config.toml
num_hidden_layers = 9
hidden_size = 768
num_attention_heads = 8
num_key_value_heads = 8
head_dim = 96
intermediate_size = 2048
vocab_size = 8192
hidden_act = "swiglu"
norm = "rmsnorm"
norm_place = "pre"
norm_eps = 1e-05
positions = "rope"
rope_theta = 10000.0
rope_fraction = 1.0
qk_norm = false
attn_scale = 0.102
bias = "none"
tie_word_embeddings = false
parallel_block = false
init = "uniform"
init_std_qkv = 0.0265
init_std_o = 0.00624
init_std_up = 0.0265
init_std_down = 0.00382
optimizer = "muon_variant"
learning_rate = 0.00877
lr_mult_down = 2.0
beta1 = 0.93
lr_head = 0.00392
max_grad_norm = 1.0
warmup_steps = 200
schedule = "wsd"
decay_fraction = 1.0
decay_shape = "linear"
final_lr_fraction = 0.05
batch_tokens = 65536
max_seq_len = 384
doc_mask = true
train_tokens = 902600000
max_steps = 13773
dataset = "wikipedia_en"
MLP neurons of a small language model. Each row is named by its layer, matrix (gate and up: input weights) and neuron, and shows model dimensions 256-511. Each number is 128 + 24 x the weight over its row's rms, rounded and kept within 0 to 255. Numbers have three digits each. A neuron's up and down rows have the sign that makes its largest values positive.
After each neuron's rows, "fires in" lists the words (lower case) most often at its 100 highest values on Wikipedia text that the model never trained on.

L5.gate1745:157156107159132129110158176126178118106136154124099137152138154134115132062121164175118089148105134109154102112113123093139113119071141147105137162109130166128098148124165134153161121115143125116106141167109120108151117110150142153165134137095156115079123126175127123122097094137080117160150143110072088139127119118174175113149094135096096150133120098157121133111128109072122119138145146108118076157150183123147151120067108127103115118126155168138099107136095140149150115104131149144116174118107173142114092158142118137081106159101172137110146152118090109155118136095096122076128116136140125152157134094117114146127129112140121089108128141154132134114131120118143092111148137118161128091109111117106138130161123088131102139133122158181142125118062154122117109130091128
L5.up1745:127120142154125115106114098158169119158110145149141173095157130165150131187144103096171118087142082131099154145107131143156107137099125119148147155127170175141122136093104105140135130125132101121150122142087162186158134118140139136134142135144108138081112070152119100124131109093107129168131119128131118082089157110124102152142133142143153132094176137157164115118144110165139138118119119134154151103148130084114145123130123124107122130128082121144117164167131144116092113141093179199070128134164169115132161147117170133140102117112107168142104162097134123114145102114148133112134142121168143161142112126135142114108127119089099138151106141115134084127162146140145175140127148131146153128127122122172091146164155113133104129151104169158124146121091134166088123104106112
fires in: "before", "by", "after", "to", "like", "of"

L3.gate1342:141140129125139124165168108122104132160141137125143158145106134112142147135163088124144108136171105140122088118175137111094158091144173116114151120145120102144102116115181149128103142139171161076064199128138142130168087150100138130136136110159154100092124150126144126141106116131089139103140114126087089123151110149130122126133134135151145139112191129104138118166111146110161138146124108116146197155166137139150140111141095144156112094150112160134097123113149118142129135109164198175113125146138153115133126155153137083163099138097133093093155134135160129160100118139159107156134123171128120153143128128159164183117139134142119106121152121146133123133120129141136126119142107110157155115132132117121120100146139157148091154141107134160088118126099099095109143083114131
L3.up1342:153102137147138097151162116148103119145148181131099155175141124147114135108107111097135133118119118138150143125139108143090117148169154152127139089131124093124131126116160170144097160150119110133142117104099119152117149096142145127118152118123114137136103112123123180130092149160080138117184136153116131157122157151127121154122130154136131104117139061175155117093143160128120088105149092138140150141138134153129155116152170075115141101144133136103145149134109120106159082124167125120123113138131109168189132165118129142127131142138086142108149198127137138159089127152133067119149109106129165202130124089129103103143138134117080120138129073119122180120133127119127144155130122109097201116120136098110165150133137178127095123125115116124153083124137104118137142105099124
fires in: "since", "from", "of"

L5.gate312:166127109149145153119139137121115115176145110127113110097114140115121080109125147124148150131141092166122134142137119161128157122126134131155136151142155097140158139078098120158114108107159128127092149158139148148157230128146128111153136139128108109140116155145167131159156153173134105106102138127157174155115123095135114135104168145132097120128145176125136139136137086084147134110174170111127134153170133163104100105113142107119104137093088144147127138117120100109135109119124155105127099157110105146139121110132141119107120147110126066134098113134138115153158175150080120128129134115163130137115132144080122111100077139170122123075113170114148146157110131110107175145078141126103105114118107120113097123144114141123100167155158123115137129116070141119097115160146115
L5.up312:109142102127138145067152136096077126140134142145111097126150118123168107133109170128099150118132157113131120143141164139110165131073181131138114146103127069142111132129149092086153084137125113134158150115113108111121155143150123116118153105125103177150126127097098121116169137109101113159086154137090115135080195157075107118148120146120138137151106080143152107123115115135128092116142176106167130150130161068137120109117119115080126191106101083148116151143131138124104106115117112073126146145081180113125134135132152143158170097119121102125086110121112115161153102144089153139106132162133066080126176085123084133108128164119109131116143090127122133120140117109113099133174146127139069126105118117171088074091099122113113183111154085124109164115120124095106201114157135
fires in: "such", "to", "one", "of", "that"

L3.gate103:128101193099115126191098105166133096087118159153148138132172144103134087133136107164120121135128178118141146140174120098135138123084176131148169119105114118128143115144150090137168087113111085107143128149118151097146099140160140131126086162151163115142092140107120139132124097154145115139133096105113118128156138139127085152079117115060124136125084144166169107133135133086131111106130115120161113121117112151108110126130114109133133145129125132160143155121096120103161178142114196120142165125139157153154161125160136122140126137214112138181090110128095143132115117118075089122093116099175118084134150139135115125182127071120159106123119122083135172110131111128126150149138174123127162121152163135113088057120139129153117135081158123061146125162153130123134100150149124
L3.up103:142144129092133087131118155142140171124142131041116114094136158152140135101118152161132167104117080107125117149126099083127123105114121143169150173125143107124127176113144140098133161108105108155115131109135134114137124152103131110107165136136133134130142125157123118127073145141169105166127117118093085100111110122141107123100144151076117153124117100120134150132167157139117133123116169102169138129130129093110073088085116122132128149120103122144121119112130136141173143115170166135136138067124154116137118149126138087120129137192122162122135134134113080136122131130138122124169113129113112135099125148152109118143124112121095152139102086135149175152131134092158073176124181115159124150160134137089136153143128115125160133112113125187163110124138139125153100140136126
fires in: "after", "since", "early", "to", "before", "following"

L5.gate1387:094118072122108118064147109151113101152145155111148062109129075093118144102142123087126104179127101109116115125115178115161121157123115142126103146131140088116122153169180141124159178133139172116138162139127096109168108155103140144170126164133139130151082140150153122125109147125133141122102108110076092140111098129132109131113114106138100154125173152115117119132117113111071088147156120121114130158187164139129160151082099142126111131122108142131121142061113113118088118116165114100124108129145079142140142128088135111145101093132110117151140119112130113190082097122144169103136164142160087142150125076094107119121135127147099167103118116120155142118057096097131143122130110129114162107122110154108114135122142132126099133157122129095122117123119126071138148103159132
L5.up1387:142163121152133114146101088124159090139120098126134110137111098144135160166131158141095081150080122084109136132143108122124128135116141088144136103152142072095095126123123150106138123082158181135122133144122126109120110158110128116075123143146125111113124151142152152106148158124148113129105179153175164091124151143115109091131105132138076136123123139157132156171135105142095102121135097132100145143133164144165151148120129143188122097146090155113164148090104114123129148112077126084115153150164154105109149130109138103168140105095163132172123111139132092184127155125115124167180137134112114099134132139118125113109124150137142117112106129165144136111103151123121151111135133117120120168157152119120156123115145114122164120118137146099092123143112148137118087116118110
fires in: "and", "which", "to", "that"

L5.gate2041:129100142120148090178189103151155113125143114129134148119178142091099161180098177103108149153132098114119152139184116131125131131125131132115124110136164183135142124160118141107130120101117164131165134117086125117164181150144076145123118080123128139110128126105084106149119133151102175114132144107107130139103098136161137153129120163143134100144138161115147130110164097160121152112160151120078123150128138125138150130113153158191113105124108102129131151117128164124157157131126126145149135129115139162136161143140156121130103127134107141130119105132134161089117130126102103129127150153115099161114119102104140097176107163142124130096146116178142116143172144112143158143145119154114201118129128134116130131194161119145103151105124128060098121140139126116127169114152128
L5.up2041:122080132195102102100119124134139125119179096118096120140134127172139171145166106140111151191136156076161124118073131122098093131126129123219111155115137143098149164100103174122161107128149143119148184106109171129119117136069115115169132141152141105132132142137093111156142164108078149145111147073173117095124107125106109120133135109159120147145133108172142136103116145104132184135136122145108120134146089111125125161119130150142158117134118137112116141152128137109091100122127056123119128116142124069125110122096100125115141151081132132128091085109117113144155137219144084166142136140111126177115153136123129102111137131148118151170150103136148155132099125141124157099151104119143084141124100168163153119157166172110133170144133145087122099121119091165169140134141144
fires in: "and"

L5.gate1080:098131098154068125166166153130145161124096110118146105104128128119150096115140147130115136144119124130136154137158097143124076148128171157128108139125140129152129140137109164144175127139069121117073116108070110139167144160110125157178154113125154175098109123144152132133090125114088136124119123154173144139130133124120059130125128109162109177136135132151117133105092151123153152074154149137137102132118156128089156149107140128127094130090119172166108089151152131154144105107127142180101126141133115147095171182119149112099077109140153110089154134150136101151110111123112143139097146135149159166140086084129104086095107071144120104106138131145143160139124124152109080122093097116142142147118105096145129128141122117162124136108115122138128150142096124106117121083119110
L5.up1080:117108104115123136090098130160125136151099129098135105167133116129151140119120104097157138150100134089141123111161108101141133114102107130135140130138128105099146142141127139126105114163157096151120115114116130153123130169123106163135134118134120109123149112143099146105092140118163122165143140139153147119133131136099182150122106146132131123093134140109155128148114141146107107152117122128140130113125115113126151136091103112127150142130107145177091100121108135115122153144138115145137082180141121150090135140128142159169099152112089144148140089186155126132125112124141066135104127100098096146107113078088121157113110147151156157139147170101159152128095070116150130101158119138118150082142111116113155184137119106128131138105115152115168146107099111146107069125125163
fires in: "by", "of", "with", "about", "have"

L5.gate1450:139119122113144109073104164125163156141168132127132137107125079097164094160134123151119123161102148155112114130105108138096117134144141131109146126088098098128058104132116137095102129106134178145167109115175126144163139109115155146194145119117075152114106107151136119130140135152078111141119146113122146137110106128121141113105129134130138122167109153059126115144129151143152109141142129095129109121123152114113145114147132160145169113132123154112171130144182145106100103118127131126151159107165153132110134141102104133141128105115136071105136136150172118078126145119087131132099076130102149089149121156115153147103121127109112104090092166137126143126157122114117127140102099113150150129128148127106142122122104110121138126137104157159127085087122147135104111131126171
L5.up1450:114142138136109142155116100114153158126142118130181108102144141113157140123067123107136118140100067133102155141153110099099174121129141129122119136169143082111143121118133105158131179132153114139142139093153174123086132105121117146143136166083107098119125115127128108147091136110087154126121130122117112109161135147144150154111118079119107083117092129131108117153135107144133127159122145148105139105125144107116129068079136125103135140144110165134128146103097120121137149142162135104131140140116102121099083172135160122114115128130106098100136107126121161166177127129131114118095119135116132112110145145137088099136161121126161139165098109166092134168139127082146170140152134139112139116108136141131108147125164133101090174141112101174140124089158099190096168101142114
fires in: "in", "of", "from", "into"

L5.gate555:140176124086118142144179089147138135133118128102104087162089122130166114112136089154146159122087122137108104140118151134119131117168144111100097162145131140139074125161117114087114164137094131178127097082098079173120130148140118109113133134144117121134137111127095199110113191129125099171123157136129144123130110144093150082134145146116133164143148113120127164130112150105118142101158119141117115105144156127141103106119089126121151094100116131112150106127157080101083143110120091112143154152105128166091143117148131118119129133113124140140076108139136156146117103160101116138124131138086132114103139103167154121154102093125151191152137135138121118136132127106146149158148087155138160101145114146137135127122153114140158127149143147166144143134135159118133164153110104
L5.up555:182105132089086167120140127137124121144163134100163106114149105163131142107110125176117106111121095148092118098136165139105104084141119134101173152113128108124122123138152126142142141098141149136134073166073102105128125151138165161145131128159083170108145136162107122109121142120156127134115150176101138151121128120119117146092102098100134145129120148095166137096079111120128123140139159107155154112113153096155103148123098099136119082154136150122130134149108146106151187132110085086129110086135139136155140145122088136141107083134134118156160145122122143118127176112150098149170109113130137113101149131126131136092126106146115133138111178092158150137160116108129151126131122107146113143125134139108127101124173156109132096157102144103074159132162129145141114107102115
fires in: "the", "his"

L3.gate198:122067126119133123108155092137135098123147105112100150121126138123126109078135088187107147147121110157103089128122146118112142147053143128144127114176128112123144112170145113101143116122161151147120114123148116157164140143112144159137130164121127134142140117198100127151145109075141130136112122109132095139128127126130136139150114108132155082132084155117175100102117151127194164134147088109090108160131085128134144143130149097144103131148115135121123132151105120144124108135134135163087104095166107103108098097119142126106094058130163099100154150080146117167136163102108125119103112107146163122112111114144105092133119164152107120128147144081179137141177132156095138125105163154159155118134138144090139146133099093109123150121161134147138150142129160110092108135127100
L3.up198:133098130149156120153106097159145096129120131079086174169171125156116113110160126164099131177150111132189167137079093109153165145132141137141166131137142145087134139157160137101133111099124156169120118158168087125119134120134154162122144152128094129102088093175131151177157125104134141133120111115134093135112121126189105158175090158137183072083076118141138105168126143088172149097142132101088110132136101097105102093125118117143121126146130148139131119167147126131153152126171104114095117107129094126077156118112150123104108099126166125151135139129122136126103110104114106110159074110102107112081124163141161099146127127117107100105137088114131095152160132162147128106089106123153153118144098167149092124124135085127125119126140137122154126143137155113124117111157158
fires in: "would", "did", "to", "do", "may", "t"

L5.gate505:146115133116132136174158135125110120104134152117161116132166120113158088133136129115130109108101101121133156163137115136119133126128155136108173158137121131121134134091111119147123119154182129134112140111119087148079108134147114136123132157148130141136107128099112128092168105117107140073195108157135149166112118158104126105114117129154128116149148071157174102153121144133111143113135137147156101130132143141132147135119160132146141107141124117115159076128140114138095134114100197145099136127121130122095126156141126126166138132193121122142174142138161141145125132155113130137158133125151121121112180100158137101114101112103139123153128159143121161156128087135134111177073128180163096101117098137139150119199126118126134111060138142125145109088144086145149118159081090
L5.up505:095093148143136136126159145162144159111164125195130126178147123099113129081112107116173090108154133156113143109139141139169082110091136104124193131119124056121124145148141112122135155085146139112123115167143134158122161152098128135085106153147121135131124132122166084144106122119091132144106152124090090102086122131121130098116171168145113179148118093160108121136104111121118149109109162117121120136138121138132137113124127152134108121092115129154135128170085127117116120140117146140128076140122161151103115125110118122110153177119153145129161127111113113099134097143149069153170104132138133114182139146151151119114119147127133086121116145160182145173132144097108129090114106155178115087113128119140121128141140112088117136121127127126121106111135178133109097121095112
fires in: "following", "next", "prior", "succeeded", "first", "after"

L5.gate1395:136151130117151118141126174124140163143096150118152150109088107155144138160161165078153147167152158073152137114107076155114119155116137100122094157114162078112124137148151101173126132094140132140116106126098067157136119152118154191124161196113141177103125140141121134118132114113094139158104105140157080151167139093114082140121129104133088101169141128123162074139100123132117150139114122121184142094118158118082172139113125145132120151092143138142124082119113105116114123198139147171178114172141131153095134162193123106146124133095133122114129137153114144107111147098136137164133114131160134092117165099148108107114136095160136131152142071106075152119135132146153138095094113144149109186122116105163118121123118107118141128126116114140168140143153125128131153117081154
L5.up1395:139161143127097157076104108127138156110098164142119137171115161158101180143090137124188089159118123132127111114099153093143110118139127118063122122157135107116145142133122105149119061144110069126112100168121113159164108153122157167086156141148142157123158121128135178161134099116122104153110150127164125152113116117098110157164090097157131093122106136111149090177141104180097135121131129117103131113136174133105156113099092165157151145164160093117115101140127084107123135130119130112145105146150163087136160096163176136148109120112136133153089123161118166126087107096135125163150135127144169118139125140137070087133095150144135150146128134153148090152123130115112168137115131152061109098068120116154155137118108122112108113085145112120128160169132113134137157102102135
fires in: "to", "by", "of", "from", "that"

L3.gate323:103115141108164150142120135114115097139138117140107151120103123144121179086095126129134117145152146113119105126144106109142155146114144122168132147136128140147133160125136133153108122080115082101122131109152130069135127093117104117100091115156100119116139135107155101121102103111105147101143137126134144102105125117121121127094138115125134134099135129118128115168104158096118135149104112136154108109120151133115089154086070152114147082109113136131151113134183117108140129110126115166112142135158106163131105168140095153121090124139132111084144138125129163110154149120150136112125116141102111154163158148085127125112112130169116103081125135154155126163057094111172114127134123124129176143092137122129104161152103107113162088106154143145121127129143108138144180096117123
L3.up323:126134114135086099163149136113080154117089135099135131128104127156115140121103145133104122144152136141118111147090139154117152145106143122122164114098120137121124144102164135124181124125117127135154149101158167130138109129098128085099106150141133101094098162119088117113169153128158166086088125129120166116099164109134162131100096115137121124121125114146106130148086107083175108175097120135143141103152166106095113148135077132157114117141089129147112164126121160109127149159184100061114142138160069107098093146106144107124127120164108123097110175133114129115143118156108145086154161142139105106143163135104128143145124141108183126152134115100139141124133154107117101121109135154165100120167107139171120161106099179173091108139159140162081133120128164114176090131142122
fires in: "a", "known", "an", "of"

L5.gate720:131124131133118148162121162183128165122160147120123129119151161075092099131138132174139091123110131145117128139085100165109134120132143106114077132167171141102112130110126143149115114163127097134098123110132126148133122115130137146152187129163112134139167128123099151104135100140146110120089082137116170169138125087140151085133118133133116103139145141088117130142074085128135101138143120080121136122178120121156141108118113098101118112127107110145098126131164115149096137170116140138126132110158112173163162136067112103183111152136153073116108144130125124165090138095124146125135155130159128135125165145181166090103142110120140160094126129138185123076186173135151189090089155159104192111134096120102130109124098154098135126114113116104123131100089134121141113105101097
L5.up720:144131121126130158093095130154125151124190143141116146142121132091126127128113139146141070120104165118108117097155075116101153121128173124126114152149139117121131123145098107129090112152089130137131116109130125113122165095091072104116149135175127136122114158145088105096131128107152123115104150105131132186140127109130117092138105110131143182135135117093119074145130137109202132134122087122123124125124119149114125116130161138168105140087129111093173143113169124164129120161152154096197165156186111155067132105132162109146112141107162148155116122123123142134129086119136133135134116155080136152130170129145126135113151106100124120131161172089138123135126150165136167148141112117157136115130117154166161150121119120108134131125143123154120123096174137120159138144119115
fires in: "in", "to", "the", "of", "from"

L5.gate1371:138126138136176115099110106127108119124138153119145117119105110163095146112105168119116124179144103132098136144125095143173178137129100113124106149129111124112127128172115139120081113113117086116160171148123084181100094177109166118144120110119101083118155120142136156145110109174121123114160165132095115160083153109132129096121086183108091170150128142125119167104130116106136116153126119118097118154141152138147114131129113098137094111127154146164132107082116131120109119148100149145182144138138146134127164102072108119137107141153131111067126122133179115152118126168161106185155151126101150172145121142148123099161170139124098134094114132124121141106150129148131138147115125085169113078153117104107057182106146132149128140125126112163121099153111118079135146159121115
L5.up1371:152118115074109094122109098119115113176069128123156131098127141084168093155141142134124106170103135142130117111154113144141133084132156145125156116138119126171123144127128133138127130128102129129138121121137114140125132159111165140104150145125135137103138131150129129124086124093141136138147114161104123158060130079120073131156122129109147134107162125127120118144145123105085104133098101124124155115142123129079136184118099118067120143134165133155145114109157107121134141108134153093176127132145125163124104133105103125175131132109130130134122152182093097077138118096129150105140151140101130145127162120159144133118130126108120138110110149138140173119182139127158100128173139124075177120174119114105141137137220141135141122138123136108111116115144135110122105144075101
fires in: "the", "of", "after", "by"

L5.gate975:138134084100128167127144102160141110102160118135096114114137117162129136126098132181110128138154138124123123159113139117118135192075133121174130119079086151132106108119128081096100154100136114126144111133133132121126149135133112103098072158146085150103146129156138131140115132140116138131154152099142074103086115136131121118169139146137138134127112156133152071118084122139126184134130139131120119158138099121123145125106150114105096155126162102140165110120113089120114147164126139132129110140162113142108124128119138126122133104140135082104117171112165121115111128128133112099122133078114111127091122141171166103120101135119091118136099123159136118164104162126122133108144139096124152144123159121162143150126145145120136142139140097124092112150130109107126143065153128
L5.up975:139110096138138155106119145134105115131120118155111131102085104116093144066137148101130113184148168124170131149114107148123117141090103111132105147135108119126170135145123157131162123070186130118164117139148138108138121158160100150113153150133141137141120096119150166126118138120119137122116116085107132102185101118135105139165143167164124128094111105154163084152115163171151118125114118105117155148153127111117094161096156087134098166151116161143163129106107126124144113079171090124098098121124111142140153126109143156149138111143148150148160129118119150104149144128154116175133101100155121106102165129114121142131116109138107118146161140109097113116136126137110168106114174112150139123125099126104155148149140150140106152147123096185144151126104161092161115132180134
fires in: "to", "would", "t", "not", "will"

L3.gate873:112160140148136136123170135130147151144118082073149130136110141163110109129101139089148093122085131150124131134124106112164143148078136141114122117132111117144092165117155124112112127161120116142104133126106129141119106105120099103134163137131100152156122168116133166135127158127120125093076109154143151142149106130119132153112131092061137084159118129115108120162142088093164123130165112133134139102126129088081100115104072136125116136109120160120116136132102152125115144151119101128142158139155103124125093146148141107110136121120160145165111160150134113119120104109123172141116114145111155143166133135158155131132112085081122114140117107174125175095099132183134127167082083119124140121141098113103127081139115126103160184151130158107124129079110112159131131134136132
L3.up873:126129150149086176075144105146106104050156086103125110139094113145125121149105155173133167111128074139155117144094143157161158125134092137123164085146127099140155154125102147149185153149164098104100163117124136128155176164159081102139133122109129087112121156086135126112106133129125142092108087111139127105112097139112123155103127124124141116122107153126118131120091124129120140123138113121118111113114118141147151163120082079142124117108103134137158098102091169133122104094148128137108127103144126096107082083137119104147154124114154135127117115109093162115114096104134069128076117153089083097136097140119121107091121130125160109095152115126142108117107101133127135121130133135144146128098114157138101139096119133100135170100182139139095127123115126117089147144137107
fires in: "is", "a", "an", "was", "by"

L5.gate153:138172111114112142161111157106102147148126112124096140092139135135115131108123129163140117118121142124110112136112131129147108149116154140141148162164116077174099153142159098105111061142131105119149149148101153116121139108155146112158157136139093106114124135101104110157065145122110117148198102134117133169161110116110094088134128121119117103114131149116092136182138124118135132122109157144115131144178111152111168113165162119127126158128131124116109141142139153097121137141084157173152092125154125135147165120187128154141119138089157173104122100168150148103121129163178101119112108188181166145152115112134152100102119112149161150125101159122104131143132123108131123126141140154142157114100168168113095108123146151130155116166100145158100082144120122173070179152069121
L5.up153:151135117129125120105161127149135155103163115071150073136115163120138073068146134120127098136164092086133170096141140154086141113118148154162135109146161126114129136093121138147139134108082142099116133152091161077121134119147144129143083130163162105131102144117149152120071140098096119123125108110145106119124119097142154119125133111129136152128140122122139089065165137071146118130141151129090152137116121117096124166129136117089134141125121129122148168112146090184170145109131134124135145144099130158153087140100142141126154124140127146099152144116125145134164100114107130120068122111166148146148108129112161092084144153125087089075167086112121161100156122142138183161133133114103133119140088150115105138116126121111112118109091125140149089121115159144106096166125136
fires in: "in", "of", "from", "into", "like"

L3.gate734:126129159122126113081126156131165101091172130099110116114126123144146143172163166151101121082150116123131163099136145096170112106117133161125110103140136089146122106169173124136180152112117129126095119118121144164116171154135137156124132117122132138141120164087107111155108177103102114125142109121170115141135146151131105110140137108099121129146111087117112112136100156117100110142139105160125151124125109090130100140096132100141204122116121137095129102145105115075095138092113172123083125128155128102121156157106081140149090136140132127146122115095144129154137114159096140153115171144159125161101133106142095107179107081129178133111133121126157137108085162119091095122141100106164120115154086162118129158143103109151124123114114163123096101089073131140102126142133164
L3.up734:162105096119126120141139141147134093078167135089109174138165144096136147147135178148135135125134081131111121089115135092181087101159141161118134112115101098134131146150157114116164112141137129142117117174091132118148136133102139117135108132147117129129103148146162161135130142097137110109104114142145076146139129132163116092107107164092140100138119127125135081118126170154145140134113110135133113099107101125131100076120079121140145105129167156069153100168102124095163163123150130115141142134138118115131132129125081125135121125076098108159106134153130170133149140133144129108118151111150153139105116129140129150150132114120133126127114132134140117116107121154131061144170100142146140127098125129129116197120126135142106126135124165106108151111122100168107137105123091
fires in: "of", "as", "to", "into", "by", "from"

L5.gate2019:130126120131116125080088130079118145131137193103149151138101071102098166117069120146131089162152161159159113151116121076177120168147154134136151095100120144153149130119125131122089152167126181107132153110125144149145143122117137106104148144115099074118100152137109134134130160139138134119138139162143110120105164148137125136128114142134176138176122141140095124176127137092122144102122110098132087136127126105114128114126134097117106132135116087086104096154169131161175121139156119111147092137145128139143111094158119137116142181148131164103140134104121103161105156113115170112142181129141139156158162136110114123105101097160097095173156133165129127102150169122155105119139128130138162098116104120094114078146137145089070134100139124156106104160102120146128140109144154
L5.up2019:166120122119085098147106160142095144135123087149122103118088123093111128153129108124125118138138176091137137140121141120153112162151105169105137128143108106129093135169096112140116087125149114171155156116164193091116126146126130109127121109129067137104138165122122095126089114117086107138155093140157088118118117126123127166104094125121143160154145126118161158160149133099112157136116091129172127127131131126079127143197110060148114137118086130123122123122104137119126127104156096159097119084105106122142149143140121131130133112112092074122116098133127149115129094143124125155143134109106195143112132126134156121073115148156095084139150133122137155139136104136104111134141145102124134124120152141136123137118093121102127120131123109166073097141085095141098132097110092
fires in: "a", "main", "the", "an", "major", "large"

L3.gate2031:132152093111143147123170116152140140135111140133129131130102109163099142089101119109160140142136129150083148138136160124149092124132102172116140107108149141191131136146151149147106104127133121135133150139133143116101149170169128123140095128163130152178117119111090079110127157082113097135163131095142105141160063109155137109139126159115140147137164151103163121107132112119157137108123125153162108152124116137138098132114159163113120162086133160164094074123147135114131157123110118102147135095136143142125108197123155110129084116109142121122098146165159172109128097141126119143133144134129124140130139129113182117147145161134117136075149148129158105136127121122135134122090155097138086093073124155117121143093154130155133125137157112136144154136100167144114102175128134
L3.up2031:100099158105108104102149121125123103139122129141122118151098144058129128102127103117185142121130134110092097121113116092141138159097125162145074143165156151123120134105147105126118152100169090146129125108147132125111096107146142125107130136131090150138099141121125136118152123106114158105097119129115164161110151144126111159115150131130139121134157134075157107138110077136121138156073134116133141124127125094102098190066158145106122143120152177156124096125140154105142104191173124123076092095095135137112130096215140068122122129107135135166137136189127112137107121132132101147133133113118163079112152118130153103140125087145118121114093087143152156134139145103187142138143121124150161096111129127083100133141120063148152122175131150171131112144144127116138108093138122
fires in: "of", "between"

L5.gate1841:140081116093108099131088156069113115138161100145150065127131184122117139116089096128156143151103085101175147126129105140122110134144154152096098147162098123126109142145158125155145109100112112119117128162128126115127092144115104134112111136151109122111117145167101186113179126126116121128135159120118133175100139135152138124168130176107122143148120137117143138144117135123145124149118167114115126138141175124149117134121126142121129143107140133091096096150103103116135125138115122166158176121103193144151169117223116140134117134088115152106095156131147146159145135112118140080142133081153117105152145128157166159117138161145125096181131128135156108147144124159146183157139170095081113110131120165144120123132136115156121135169145161162135084150106139125107148114124116
L5.up1841:164127154098134155120193135196135171125111127166154132150134137141146129135115146148168140125127113135128127136174160144139148150109119157120123100145114168153110159102145144164112129088142148146124140146123147124112127085140134113154123089115120139122129145102105152114123151155118115130141121116123144129134117131104153145142175109106126122149129124140113112122117140137123157174122120126111146102159174149129137119138111076138110151164114171103047172084113105121101126144151100198153121170171118116135150140142117153141113162091153097126124153131151121127141108177123090135140106118152144110093160099156133146092114142108134158130123104167115106130093121128074164150134159111080183110152148139128114091145073131112054149123117152141107117164154113093098174160125121
fires in: "in", "of", "with", "to", "from"

L5.gate1565:182129126122094140084148140133115139140127148131090141129111103119178120111111167096144174137120106155115164127099140146101135105135130104181151131171129121121122160127112129097097117129153161170155127120147103111145157128139138102119123117093144145088125111103075150093081152142127146120119133124105137104160116088117106119109130126151138158078162109110146119118095085121146117050132109100195140164097109110092135052079120157125143137122105148146127154110141115117133100147113081122138133146154140099127115148130158148132093116098130103131108135201111149165129105156133124153152104132182157126138132143094117141122128134128110142155159119159156111105108140130109137118126157081148153124135130100146123180133137115108116156147108164163123135127133121111103141121145118
L5.up1565:137128109118142093137190132143123084093122096106105164120113135123109133162138137149130116172095059163128145141105144132089127139111139106121139150129127119133135114117125155126096135163149108162169149119174086082132151130123130131114105092142114125115099109099138145102091107185084134136132091154119133132113103082146137129103110088154177183128121156128099114104126104131153121104131131141104141154131108093107144126062099163129136103108117139142128116154102137123137099130096111094097091130106164158146127103139137123118109147128133120180148097159124138115155094097145094100163138150114152137121156166120125147102146148149154120156134151115176089120122146133168099163154133125177159135146105085107150151147148123111117095144127104138155125128169140133125128135155132
fires in: "by", "to", "of", "in", "and"

L3.gate2007:101105134156134133146094112118138148151110151113128150124097159099109166101113087133126117176102106139140134152172122132137173117136115132132132138129131152156118140103125125159138086162096113138093137157113155100118160126116123135094144140180132104125121102153172136128129127111194156111159137103140135112105147105117124121152116164111128165160073109120092149118081148113159128149146181106099120202150152108104123138144078128117122134093139130114118096149093070130117143116151114104115114103127165161120108130153124145121108137119131139110133180105131094089158160129126142137144128109122119134133087122186176135145116127121133091098125113129145196151156182141138117124077174126163101103095159093075084078164092113075103122127109183113114127151115099157093119106158129
L3.up2007:158094139174145140121113131119121094124127137138102117126118117093101110130116134141144131152117112077115114126117123175146170149060124123153146130090108164140076087090105135155137130107140125104124145117102145150125107107102150138121120137122092055116126128143136119093151111099149141113163147132142105146120130134112155117147140137094123132159115091097112125143117194088139116166149063126141125109160126111138143186131135178150123167111119120118098146072139129062097159110153112121113120131174130103109145149112122110111107117129117115074171091124134114101161141124097108117116110106156085143148104161143157161134118130151125083095126109082155112185123115131152113157097138127166125140086132147120120107143086129142126098073114170105129123121100145097159124111141138
fires in: "a", "an", "part", "lead"

L5.gate1357:149138152130132164179126161080102118128133116132170140105166129122099145119165142164098178129174124144109148127150131095139129105134150126165157158095097145111108130135139085175120138162144078085139134136130085172140115130148149146141111145114128097144100103128134178128135145162177150093133146105139136138121180168131174108083115150091109115107106139140143126099129100168149166116150130153109110167167196157108102111109150106154137169130151135160101151163098152114071123107102117138109076142138169077101152130077140118121112095097148156088070139169136109142139103123125103150104091116123130138125150129119105108175117126105102146160157106183107192125146140134139130139125099122123111109076105131096131099083128074102156143106118110098142108120140110127134142159111105
L5.up1357:155194130126158126094129090130144153110111113137138107149152092140120124138146136116131136157089130072110082105095142118155177148080103140055116126131136123161116126119148090185139104110149104123139138119100138148155106163103102128132121178138125102106164134119131149115134122152108136088160133111135153138125133112115145141115124102161176090153101114089152131155112108135138144098115116110127138110178179120114104115096140110118105105147112109155077122085086132132102093080150111102108148149098158135134107169155111112152126082126114129129070088121155144117116118126105157145119101155188086118130141147133141118127154127142147107155108168142113112147083123157099147103124095141112108137157114102076108157103132111117112141115129136108165141126162132149148134128099123
fires in: "at", "to", "for", "joined", "attended", "of"